Weights of a small transformer language model: 8130 steps.
MLP neurons of a small language model. Each row is named by its layer, matrix (down: output weights) and neuron, and shows model dimensions 0-127. Each number is 200 + 30 x the weight over its row's rms, rounded and kept within 0 to 999.
A block is one neuron, or neurons of one layer that tend to fire together. Before each block is what it responds to, as a language model described it from the Wikipedia text at the highest values.

Responds to: Multi-word name endings
L4.down394,192,246,168,206,168,174,201,159,215,203,197,214,181,195,122,191,191,228,260,152,191,162,177,173,226,213,244,198,202,178,194,154,162,172,213,170,182,185,237,126,216,235,199,220,233,204,228,170,226,206,212,195,211,227,149,213,222,207,216,192,165,197,192,225,194,175,218,210,188,242,222,178,182,288,287,169,220,238,195,195,211,189,153,214,200,135,221,219,147,217,250,248,227,216,231,209,162,233,191,220,179,219,252,178,179,180,230,169,182,176,184,184,206,223,204,179,205,210,225,198,208,224,221,206,228,172,151,178
L4.down466,194,226,197,203,151,241,229,194,159,245,144,190,237,265,154,214,277,175,206,223,144,194,168,214,187,191,215,190,250,206,166,163,151,209,193,210,156,150,228,215,253,188,175,247,224,209,198,168,191,167,187,211,220,217,184,192,239,216,210,219,248,190,253,211,191,185,252,208,211,170,172,307,202,222,203,177,174,188,156,225,228,193,271,167,229,235,208,246,191,169,220,220,172,219,176,211,193,201,207,274,180,184,207,208,231,201,218,230,218,148,143,206,184,230,192,238,212,191,249,193,219,214,182,149,253,240,218,191
L4.down549,166,186,212,240,151,184,164,178,165,186,203,215,237,197,206,190,222,189,213,156,176,207,191,193,217,262,187,203,203,130,211,111,155,195,244,169,175,225,176,228,211,277,163,200,178,173,202,260,227,147,191,214,206,197,174,197,245,201,203,196,160,194,156,212,231,249,207,174,207,218,169,198,173,275,240,186,191,235,198,214,138,196,256,259,222,185,185,205,223,204,169,197,158,161,198,216,205,196,211,230,225,204,218,168,139,220,194,215,179,235,178,188,244,221,197,178,192,182,251,182,179,211,203,198,199,189,197,161
L4.down622,211,202,198,242,135,174,207,192,201,183,184,195,256,178,206,216,163,205,171,179,159,158,193,172,202,260,225,142,216,244,228,144,195,195,186,202,199,262,213,164,208,231,182,216,242,193,248,227,205,210,212,176,190,191,208,190,140,160,192,199,192,193,182,216,226,208,225,211,216,219,156,164,238,150,237,207,198,191,267,196,196,211,160,224,168,245,228,169,170,188,167,228,207,189,225,183,152,195,178,200,197,194,176,121,199,172,113,219,243,255,240,184,228,210,166,232,196,189,250,233,223,202,200,178,213,211,202,203
L4.down625,231,187,213,209,208,262,179,173,131,167,143,174,196,218,230,181,222,190,199,193,163,173,189,133,200,176,212,214,234,169,192,236,173,256,159,176,212,194,226,165,230,200,114,235,212,183,230,211,211,214,168,195,274,179,163,223,194,282,192,145,187,203,173,212,234,235,146,186,219,185,159,222,249,190,193,133,183,176,235,212,198,205,211,213,208,205,229,236,196,154,185,167,170,206,226,209,218,200,238,215,175,256,193,153,220,186,181,184,182,166,152,191,179,184,218,195,182,163,208,226,230,209,145,186,183,248,241,208
L4.down665,215,220,205,222,146,211,120,171,144,192,204,180,143,208,173,183,168,203,167,232,206,179,215,240,217,203,223,219,186,193,175,205,144,216,285,175,236,244,167,192,175,209,181,195,211,249,217,190,211,243,236,176,199,225,192,192,170,206,285,187,176,224,203,177,243,226,195,175,186,221,148,253,218,201,150,158,149,168,225,248,136,202,180,185,239,203,148,165,189,158,161,145,199,148,183,177,219,217,186,208,197,208,198,135,197,191,127,214,275,178,201,163,230,197,215,184,237,178,166,221,202,178,180,182,212,205,198,247
L4.down693,267,218,203,185,184,192,225,206,162,204,160,183,223,219,233,153,231,199,159,171,256,255,192,240,205,178,207,196,219,179,159,146,215,209,192,216,245,183,184,201,136,119,188,183,160,233,213,178,217,183,162,197,186,164,219,234,182,214,193,205,201,217,249,202,217,165,218,172,229,229,222,144,213,190,204,190,144,142,172,216,210,180,244,208,236,234,186,126,173,214,196,164,214,147,207,246,201,216,203,164,178,234,195,167,197,174,181,236,243,207,173,198,170,209,186,168,153,179,245,202,179,182,215,190,192,119,222,186
L4.down1375,290,179,241,179,161,210,170,174,193,202,234,177,251,225,233,254,146,232,200,197,213,217,200,188,236,204,252,158,262,165,234,234,226,221,273,228,175,272,175,220,227,190,142,169,245,181,257,227,229,161,190,189,205,157,215,207,196,208,204,180,215,205,187,252,206,224,189,195,221,200,256,198,164,241,232,176,205,246,188,197,169,221,226,241,186,226,174,147,184,198,209,210,207,234,171,215,248,226,209,245,174,233,190,191,182,145,139,253,249,163,191,157,215,247,167,192,219,211,176,187,193,177,208,197,212,211,181,249

Responds to: Word-final suffix pieces
L2.down418,228,203,202,212,218,244,223,258,187,203,229,166,231,183,168,224,229,163,179,230,233,243,181,214,201,203,237,196,219,229,202,244,199,179,226,174,233,196,169,196,166,165,232,167,168,168,146,232,216,203,164,239,218,188,216,220,134,185,203,193,174,180,149,190,231,209,186,194,198,214,200,175,227,165,207,235,228,202,203,239,209,173,211,208,173,242,200,207,176,219,183,237,163,226,215,231,223,181,189,226,167,232,176,225,182,242,262,207,186,173,200,148,213,177,223,237,237,246,192,221,189,207,169,217,183,180,238,154

Responds to: Mid-word verb completions
L4.down174,158,193,211,183,274,220,223,213,158,191,298,262,182,207,181,190,175,177,240,147,202,217,219,207,214,201,179,203,237,185,206,146,235,130,195,202,168,207,266,197,204,220,200,235,194,192,192,176,205,192,185,192,198,219,252,199,225,217,170,169,208,202,177,192,119,184,221,185,138,199,182,155,185,227,197,208,193,262,179,174,232,240,204,208,157,200,213,197,201,266,231,220,257,218,166,227,158,206,196,213,148,246,203,206,172,199,268,199,214,171,258,240,209,162,151,206,239,211,196,218,154,185,275,244,212,168,184,232
L4.down360,142,196,207,171,209,199,218,252,218,199,258,238,229,164,212,180,236,209,203,207,218,181,209,232,221,187,211,248,236,211,212,155,179,213,177,139,204,152,181,178,268,204,135,232,222,133,169,236,221,213,213,192,207,229,241,199,226,219,218,215,247,194,187,154,224,194,213,210,154,205,157,204,243,190,271,225,212,239,195,194,247,204,159,215,158,248,231,213,197,169,190,190,199,211,205,187,170,181,160,160,192,259,242,230,226,225,124,170,176,241,183,211,172,136,149,208,197,165,218,185,264,227,204,168,168,190,210,220
L4.down373,246,227,186,233,299,218,244,177,162,132,246,178,236,198,157,136,213,190,171,183,204,214,129,275,246,163,195,223,226,148,221,153,234,166,226,200,224,199,234,189,190,190,213,232,194,224,214,236,244,191,220,184,175,213,183,163,223,211,238,185,167,230,191,210,255,206,204,206,198,225,150,203,192,217,224,178,188,203,164,223,207,148,207,174,238,184,162,266,186,159,165,165,174,184,199,181,232,239,164,235,136,236,178,233,236,229,212,205,217,208,182,230,194,139,181,177,190,178,183,167,214,169,215,161,199,231,215,173
L4.down379,260,221,222,241,193,198,215,229,208,239,190,192,201,163,191,193,248,245,250,143,216,205,167,259,193,166,201,183,227,229,190,169,250,228,169,198,211,193,226,200,172,181,227,215,209,166,210,186,220,209,168,209,215,189,229,179,174,206,172,240,201,233,203,191,196,194,141,181,252,238,246,148,180,229,223,194,205,178,172,192,153,194,207,183,201,168,174,181,216,212,227,203,204,244,218,199,194,217,183,185,268,244,244,220,143,195,206,188,198,183,173,240,194,182,214,176,194,179,219,210,198,181,227,203,204,123,175,225
L4.down845,186,231,239,193,140,185,167,188,210,186,217,148,209,186,238,159,202,124,221,169,234,241,238,162,195,206,155,240,152,218,160,214,208,163,224,212,168,171,197,198,190,173,182,196,215,180,161,218,224,174,203,262,211,201,224,187,199,243,199,216,228,184,231,242,194,205,165,220,169,181,202,220,191,226,203,223,196,214,187,232,182,219,259,146,163,130,161,182,217,206,201,221,238,191,174,225,223,192,188,215,237,213,230,169,210,157,203,200,241,153,243,233,186,190,160,230,173,181,210,227,237,231,186,176,174,200,171,173
L4.down1107,166,258,179,198,268,162,160,225,225,223,165,199,228,190,177,200,207,167,193,184,206,248,182,173,206,221,192,199,211,189,179,190,164,159,239,145,182,197,201,206,228,243,172,210,160,250,216,191,204,199,178,187,154,228,198,229,206,198,229,277,186,140,217,152,192,216,289,224,156,209,189,228,211,202,214,223,224,223,259,210,207,199,168,253,208,200,150,175,196,199,153,202,172,197,222,221,210,199,223,222,205,192,184,202,294,196,155,200,182,185,218,207,216,156,157,243,201,164,220,255,198,256,257,234,192,195,202,214
L4.down1308,209,250,136,188,197,197,213,184,177,170,199,176,160,172,204,203,142,267,212,197,222,218,192,175,238,202,149,199,201,199,146,172,196,236,204,222,149,155,237,192,190,244,235,228,177,192,178,190,200,200,185,214,206,171,211,266,219,181,238,184,203,205,214,223,233,204,177,178,175,230,235,166,162,197,231,205,158,249,197,230,252,265,175,177,165,241,190,157,167,172,243,194,189,131,260,197,237,229,173,164,235,190,197,196,204,258,280,148,242,189,198,196,224,223,166,268,171,256,210,214,194,223,184,157,233,225,156,235
L4.down1419,188,242,193,220,189,209,206,255,228,236,197,146,165,183,208,208,253,139,167,195,214,233,180,194,183,183,144,185,237,195,259,183,209,161,194,204,189,158,225,195,218,185,177,209,168,156,163,258,199,202,183,154,170,185,236,161,231,162,222,176,212,184,165,207,201,239,187,186,184,223,210,225,195,202,200,189,193,243,245,201,212,227,163,183,208,149,162,184,237,162,255,208,169,132,184,184,248,248,138,208,252,156,200,186,195,181,249,213,236,283,266,283,219,168,202,223,168,202,223,198,211,220,215,220,147,243,151,224

Responds to: Destination prepositions after verbs
L2.down1329,211,220,228,180,230,211,170,193,239,212,219,138,192,161,158,182,200,250,216,270,219,193,230,217,169,234,120,217,201,180,185,221,180,210,231,236,259,182,200,215,170,204,181,189,210,207,211,246,199,204,204,188,232,203,223,158,214,199,229,181,182,232,224,177,198,245,215,170,156,195,196,179,197,273,185,163,214,218,230,206,142,247,185,150,170,279,179,262,173,248,208,149,199,214,256,203,244,192,197,194,240,145,179,215,191,160,134,133,184,187,179,174,171,175,231,221,279,167,175,240,228,247,149,111,194,213,173,197

Responds to: Mid-word fragments
L2.down213,233,189,223,190,164,194,239,166,173,217,198,206,226,136,221,211,249,256,154,232,215,219,202,209,222,225,153,218,239,265,236,211,253,144,213,190,225,202,223,204,203,244,186,234,187,175,226,220,188,204,216,190,174,166,179,215,259,201,214,190,157,199,231,238,191,217,207,205,220,150,226,223,209,181,267,199,194,212,180,207,230,242,157,166,151,210,189,226,162,187,179,199,172,162,204,180,244,190,248,248,194,185,192,164,153,187,113,213,230,235,193,229,198,199,174,226,197,241,220,268,169,196,183,180,140,198,194,148

Responds to: Pre-verb infinitive "to"
L4.down279,243,172,199,194,203,226,154,150,196,198,247,194,156,201,183,178,265,180,164,257,203,206,191,194,220,200,208,219,256,182,225,186,195,180,207,223,242,189,201,187,265,223,196,150,209,222,263,230,168,214,179,192,188,189,215,167,191,184,136,217,177,154,207,238,206,152,175,196,215,170,206,160,213,256,222,220,206,218,171,225,178,181,265,197,235,228,187,197,184,209,193,222,246,152,159,152,135,227,186,235,181,209,238,228,189,157,133,247,194,176,214,160,170,255,199,181,203,179,163,213,214,236,203,130,262,208,183,230
L4.down330,180,203,189,214,232,179,170,216,185,218,180,218,174,220,200,212,226,202,250,230,221,196,216,287,133,218,194,194,232,275,170,241,164,240,204,123,219,155,191,179,194,190,205,198,202,198,226,176,244,140,217,216,181,188,167,170,228,232,239,219,191,212,177,184,215,232,236,227,147,195,214,227,184,249,174,205,214,169,180,194,218,205,226,186,174,208,212,246,260,213,230,169,201,207,221,208,236,162,214,213,141,179,147,180,174,165,302,161,181,193,202,171,215,202,243,216,189,212,213,159,183,136,158,195,218,199,186,210
L4.down671,208,143,150,156,180,182,174,206,165,166,205,218,211,176,227,180,210,171,149,194,177,245,189,189,206,208,151,219,182,116,185,184,188,193,221,231,191,207,169,211,218,179,224,190,222,246,227,196,155,194,189,216,220,218,214,222,187,208,182,115,225,147,210,168,249,243,225,218,164,197,152,193,221,180,202,261,252,204,202,235,180,186,208,200,179,185,134,230,185,189,194,227,214,206,217,218,183,171,195,191,230,206,246,261,178,163,228,221,224,235,217,191,185,150,230,243,226,214,219,213,242,207,215,170,204,143,146,202
L4.down776,215,253,176,223,247,187,189,183,151,243,231,186,192,173,211,214,214,187,241,172,209,221,207,213,228,213,181,172,233,198,236,184,228,217,248,201,154,180,233,177,143,199,183,194,245,218,220,178,230,193,189,240,190,191,187,180,248,231,229,231,206,188,274,246,179,252,175,238,212,265,190,199,206,199,178,169,193,182,218,179,216,254,146,199,201,236,232,220,240,188,180,222,181,153,237,258,283,188,241,174,200,177,173,164,187,195,189,192,261,179,151,202,228,228,160,205,217,225,208,225,197,234,210,154,206,271,194,177
L4.down972,197,209,196,201,201,235,202,225,173,211,275,260,139,190,203,221,236,200,258,217,197,234,216,234,216,121,231,244,204,168,171,212,162,302,165,188,233,208,201,203,182,173,189,137,203,268,260,195,174,209,187,210,177,201,218,189,148,186,207,205,228,208,199,209,195,226,207,193,227,233,169,194,229,179,218,220,195,158,190,239,249,205,147,183,236,161,242,241,188,185,206,200,192,216,192,174,203,205,207,232,153,170,190,188,187,155,187,135,152,194,254,212,221,221,233,246,166,235,233,170,211,169,192,164,196,158,181,207
L4.down1109,216,148,200,180,263,192,226,255,187,176,198,199,143,178,151,230,192,170,227,222,208,198,187,213,208,203,208,217,209,209,193,171,194,209,238,205,232,232,216,199,165,195,222,224,238,179,172,177,236,183,253,183,210,196,197,199,260,174,263,221,205,173,242,195,175,216,215,172,232,177,186,193,225,194,256,212,192,244,178,165,169,230,185,175,213,312,139,160,183,243,172,245,204,189,224,153,167,210,216,194,167,143,183,259,221,204,159,196,164,176,150,202,160,187,193,209,222,194,184,235,181,241,171,177,216,210,186,134
L4.down1494,223,188,175,203,226,173,197,218,138,183,250,193,194,197,158,141,222,235,191,207,246,177,172,219,159,175,245,180,200,206,197,202,222,203,220,230,222,240,238,217,220,169,184,254,176,259,186,145,212,249,231,188,258,235,202,157,168,196,183,243,202,190,186,205,158,247,240,163,271,237,222,194,208,234,250,214,189,207,163,240,211,219,229,169,276,217,139,227,191,187,187,221,170,237,189,282,169,230,146,195,222,190,198,200,159,208,169,210,204,234,208,251,167,206,198,197,197,150,197,198,194,217,205,194,239,269,198,199
L4.down1500,211,162,156,199,190,240,207,221,205,226,211,190,221,175,197,216,256,167,192,192,255,242,143,201,179,196,178,237,202,209,195,224,198,216,230,278,141,236,139,220,168,240,267,200,194,196,163,224,176,171,228,223,195,195,147,204,276,147,209,260,234,184,222,179,244,310,247,201,218,174,169,156,202,208,265,206,220,240,215,215,122,203,212,176,218,243,211,241,229,181,230,193,195,197,231,198,260,173,201,179,165,159,170,223,222,182,209,190,186,201,142,212,176,194,225,224,188,228,186,198,230,192,192,200,162,175,194,152

Responds to: Word endings inside proper names
L6.down126,227,234,179,194,161,221,180,157,229,215,212,254,205,174,242,166,201,234,217,206,204,227,178,170,197,233,162,179,224,192,200,177,270,205,202,259,223,237,195,199,216,184,188,154,201,230,252,178,232,172,205,149,168,219,229,180,221,172,179,237,246,149,203,195,207,231,175,194,178,216,208,155,237,199,241,167,250,211,187,182,179,167,242,152,200,214,139,174,186,201,170,218,206,203,204,231,251,128,241,213,209,199,176,171,239,211,213,267,161,189,168,148,172,223,185,201,235,177,156,216,201,226,215,181,230,167,159,271
L6.down301,197,174,159,114,255,272,213,208,181,203,187,209,186,248,189,203,209,194,187,182,258,230,237,169,158,172,184,201,150,136,225,184,223,230,206,164,121,136,183,202,223,278,238,210,246,215,216,160,254,192,207,175,189,226,192,217,250,223,193,214,180,140,201,223,195,249,209,193,207,209,212,189,163,201,167,171,158,216,185,189,250,189,175,171,209,165,218,199,197,195,200,206,245,212,150,194,207,210,189,282,170,155,231,221,211,240,233,164,221,194,241,213,228,220,204,180,162,201,202,166,235,207,237,200,198,176,181,146
L6.down388,176,178,224,234,226,219,212,177,206,241,182,189,223,234,160,214,245,173,241,197,204,181,215,165,242,213,184,192,198,182,231,149,213,140,208,261,109,242,195,195,240,218,232,189,187,166,223,200,187,171,166,210,201,212,208,194,197,194,177,194,233,179,223,195,206,228,221,244,197,218,251,183,138,215,214,214,218,153,237,192,167,173,258,260,186,161,234,169,226,163,176,215,209,187,179,210,248,186,240,222,186,292,262,162,201,192,185,193,197,199,185,218,225,200,191,184,232,176,212,227,156,193,242,206,197,244,133,198
L6.down463,191,188,177,197,190,182,271,167,187,198,199,171,258,198,141,177,204,140,199,183,208,170,228,210,170,193,221,258,239,162,202,172,220,156,237,141,179,179,199,161,196,173,245,204,200,197,209,181,217,152,197,177,141,184,212,201,215,175,218,184,214,168,274,206,202,185,170,219,185,206,178,230,236,209,175,198,233,183,219,190,202,188,252,231,224,187,157,182,211,179,199,210,221,190,221,221,211,192,249,232,214,168,165,207,213,173,186,202,180,183,234,221,194,233,222,257,191,202,221,236,148,196,220,205,198,225,140,166
L6.down938,162,251,181,263,161,156,208,149,196,245,227,166,202,253,244,180,193,212,205,194,141,206,268,198,211,173,199,197,207,203,195,220,196,205,233,221,161,209,123,193,208,207,148,222,248,168,189,178,208,155,183,230,167,171,172,210,194,193,245,204,222,169,221,223,211,227,164,199,145,167,226,217,208,211,198,241,205,188,216,171,158,194,212,293,164,248,161,188,228,180,205,246,183,235,177,225,214,148,187,219,193,238,167,189,164,173,213,162,181,189,233,201,237,198,221,254,224,189,250,250,134,221,175,174,206,176,208,202
L6.down1086,238,215,205,155,234,248,215,183,164,191,220,170,208,132,160,209,217,207,196,146,174,191,159,241,252,160,189,223,216,215,194,192,214,218,228,223,191,193,202,206,233,198,241,223,210,248,179,158,259,242,227,186,240,141,218,266,152,186,255,179,213,158,254,160,210,174,197,206,211,242,213,203,198,163,176,172,225,182,167,216,201,202,260,142,206,234,187,193,210,204,132,172,211,251,205,195,153,153,198,248,177,146,177,202,149,232,231,219,181,171,236,195,219,241,134,209,182,116,212,178,200,162,185,154,212,215,194,222
L6.down1178,281,195,162,181,194,232,212,209,194,191,243,153,165,173,219,195,233,180,200,241,202,232,225,240,187,198,204,199,167,238,251,186,190,185,213,153,149,215,173,183,210,198,226,174,242,183,217,210,165,156,158,212,236,189,211,249,164,214,200,187,187,202,196,204,184,179,215,184,236,199,167,166,155,201,170,202,130,219,173,238,267,241,206,131,177,223,187,166,168,188,179,171,157,195,180,176,183,201,216,187,188,205,209,180,211,185,201,209,193,204,192,272,243,269,156,212,131,220,174,228,182,222,225,176,163,186,207,177
L6.down1606,232,237,196,189,185,256,137,254,197,206,238,301,212,234,199,173,191,174,165,105,185,188,189,218,172,217,192,277,227,129,211,210,201,191,170,190,191,149,179,239,237,198,185,211,194,203,230,186,175,186,210,198,171,194,188,197,185,238,228,226,162,236,204,192,215,175,158,218,225,225,195,133,240,209,199,235,188,168,185,162,245,204,196,169,211,223,192,175,223,216,192,164,249,204,219,177,156,196,161,235,159,212,179,239,232,198,224,181,184,229,182,212,156,191,218,277,173,240,176,192,173,243,231,175,217,192,222,186

Responds to: Mid-word stem fragments
L6.down214,175,176,204,159,193,173,165,218,230,198,210,165,232,210,214,178,273,236,207,186,210,258,204,217,188,252,206,203,199,160,195,221,205,210,173,202,164,194,189,214,194,187,238,179,165,237,226,227,144,166,217,209,184,229,207,211,177,178,130,228,179,171,252,182,247,162,181,218,197,150,186,168,195,193,259,246,173,200,135,228,203,181,195,162,191,205,179,191,223,174,165,197,193,198,179,221,172,225,205,212,207,236,177,135,191,229,128,197,121,217,207,189,193,203,220,136,241,151,195,158,208,215,222,242,170,149,209,165
L6.down258,193,138,190,168,149,201,231,231,200,210,198,207,192,170,122,157,219,197,165,184,241,232,230,196,200,193,226,200,207,198,175,230,195,181,153,188,199,225,213,228,139,182,177,193,167,240,182,219,247,205,225,243,209,194,214,197,173,201,184,218,194,210,239,196,198,195,203,151,204,208,185,156,289,205,201,224,198,211,151,142,182,218,143,171,202,236,205,174,153,214,216,197,154,168,214,221,190,172,194,208,185,203,226,185,167,227,234,218,239,170,254,197,215,222,182,191,250,204,163,240,219,283,175,192,225,171,142,230
L6.down391,198,177,237,224,244,208,206,190,200,167,226,202,181,196,213,223,215,189,227,222,181,222,269,191,188,193,199,151,220,225,210,177,176,203,196,161,123,191,168,219,156,188,220,192,249,176,213,213,203,194,200,248,164,187,169,224,235,236,218,181,209,170,208,221,201,208,175,178,230,191,192,218,142,185,175,254,215,199,188,213,209,165,191,196,195,222,236,194,171,155,150,199,216,184,194,153,201,216,202,198,213,207,216,211,194,235,147,208,183,202,227,237,137,264,178,183,192,194,145,204,200,238,191,158,227,226,239,184
L6.down612,219,123,177,223,215,187,250,209,178,185,232,213,236,235,200,195,186,174,207,182,171,193,210,165,237,233,161,208,156,236,183,184,233,207,207,184,176,193,217,209,246,118,190,230,243,214,200,204,181,184,252,208,224,157,156,246,209,198,213,212,187,195,165,193,225,149,175,255,173,181,226,186,219,172,197,198,221,188,213,153,205,148,248,193,183,147,190,152,205,229,222,139,192,204,226,256,204,182,222,216,184,217,199,132,142,164,166,211,203,185,198,185,201,188,173,181,200,225,191,226,204,186,200,234,156,165,224,132
L6.down910,199,229,205,196,220,140,205,198,258,195,180,217,218,236,233,248,243,225,207,192,227,190,264,204,242,177,187,152,205,186,204,227,171,235,205,179,191,233,186,221,224,129,200,199,177,240,220,222,196,169,207,240,171,200,205,195,196,244,216,220,187,207,153,210,177,185,205,229,223,224,203,170,258,182,163,215,250,270,198,224,179,214,241,196,179,200,212,244,243,179,126,171,165,148,215,156,189,171,177,238,159,235,246,179,197,210,233,181,183,158,189,201,263,211,152,187,232,197,153,215,198,219,192,207,230,203,226,226
L6.down1279,244,162,217,258,222,181,201,192,184,179,218,198,254,213,280,175,213,212,223,201,204,181,161,169,155,192,152,163,228,220,172,207,243,223,167,203,170,207,189,184,211,155,218,197,159,197,211,255,145,173,180,205,214,179,181,185,208,230,221,222,255,192,225,212,205,173,227,210,203,191,197,238,217,183,210,194,218,236,234,223,174,228,210,229,150,223,190,268,248,213,182,203,172,175,190,215,217,203,263,192,212,232,197,175,143,235,177,183,165,244,194,218,220,175,159,183,241,164,204,217,171,239,222,179,178,231,181,176
L6.down1389,227,164,178,204,202,185,194,213,147,229,164,229,152,224,181,166,210,216,238,182,172,183,262,180,173,210,199,191,144,192,207,185,251,180,203,176,214,264,227,232,235,185,230,164,179,247,209,260,201,229,203,201,154,181,166,193,171,191,201,186,225,157,205,161,236,189,202,169,189,188,228,206,180,198,220,234,225,172,204,218,148,200,256,245,184,227,177,217,215,217,182,159,214,187,180,198,195,186,197,228,191,232,212,211,186,181,180,227,252,197,223,174,157,125,215,191,248,204,213,182,160,224,223,190,246,168,226,177
L6.down1566,160,254,217,201,279,201,214,204,208,177,249,213,222,179,211,197,179,200,250,217,210,151,188,208,207,168,209,226,194,211,231,198,170,223,203,194,186,233,200,203,208,211,164,208,174,140,170,182,210,171,181,264,239,229,242,198,193,178,170,237,164,178,222,243,207,187,203,201,195,205,221,163,212,149,215,206,203,214,210,217,236,157,221,170,203,205,272,180,216,198,187,227,214,251,231,235,177,188,219,202,182,218,230,169,203,237,226,202,221,245,180,249,223,234,193,128,197,205,235,203,227,216,275,221,190,151,201,226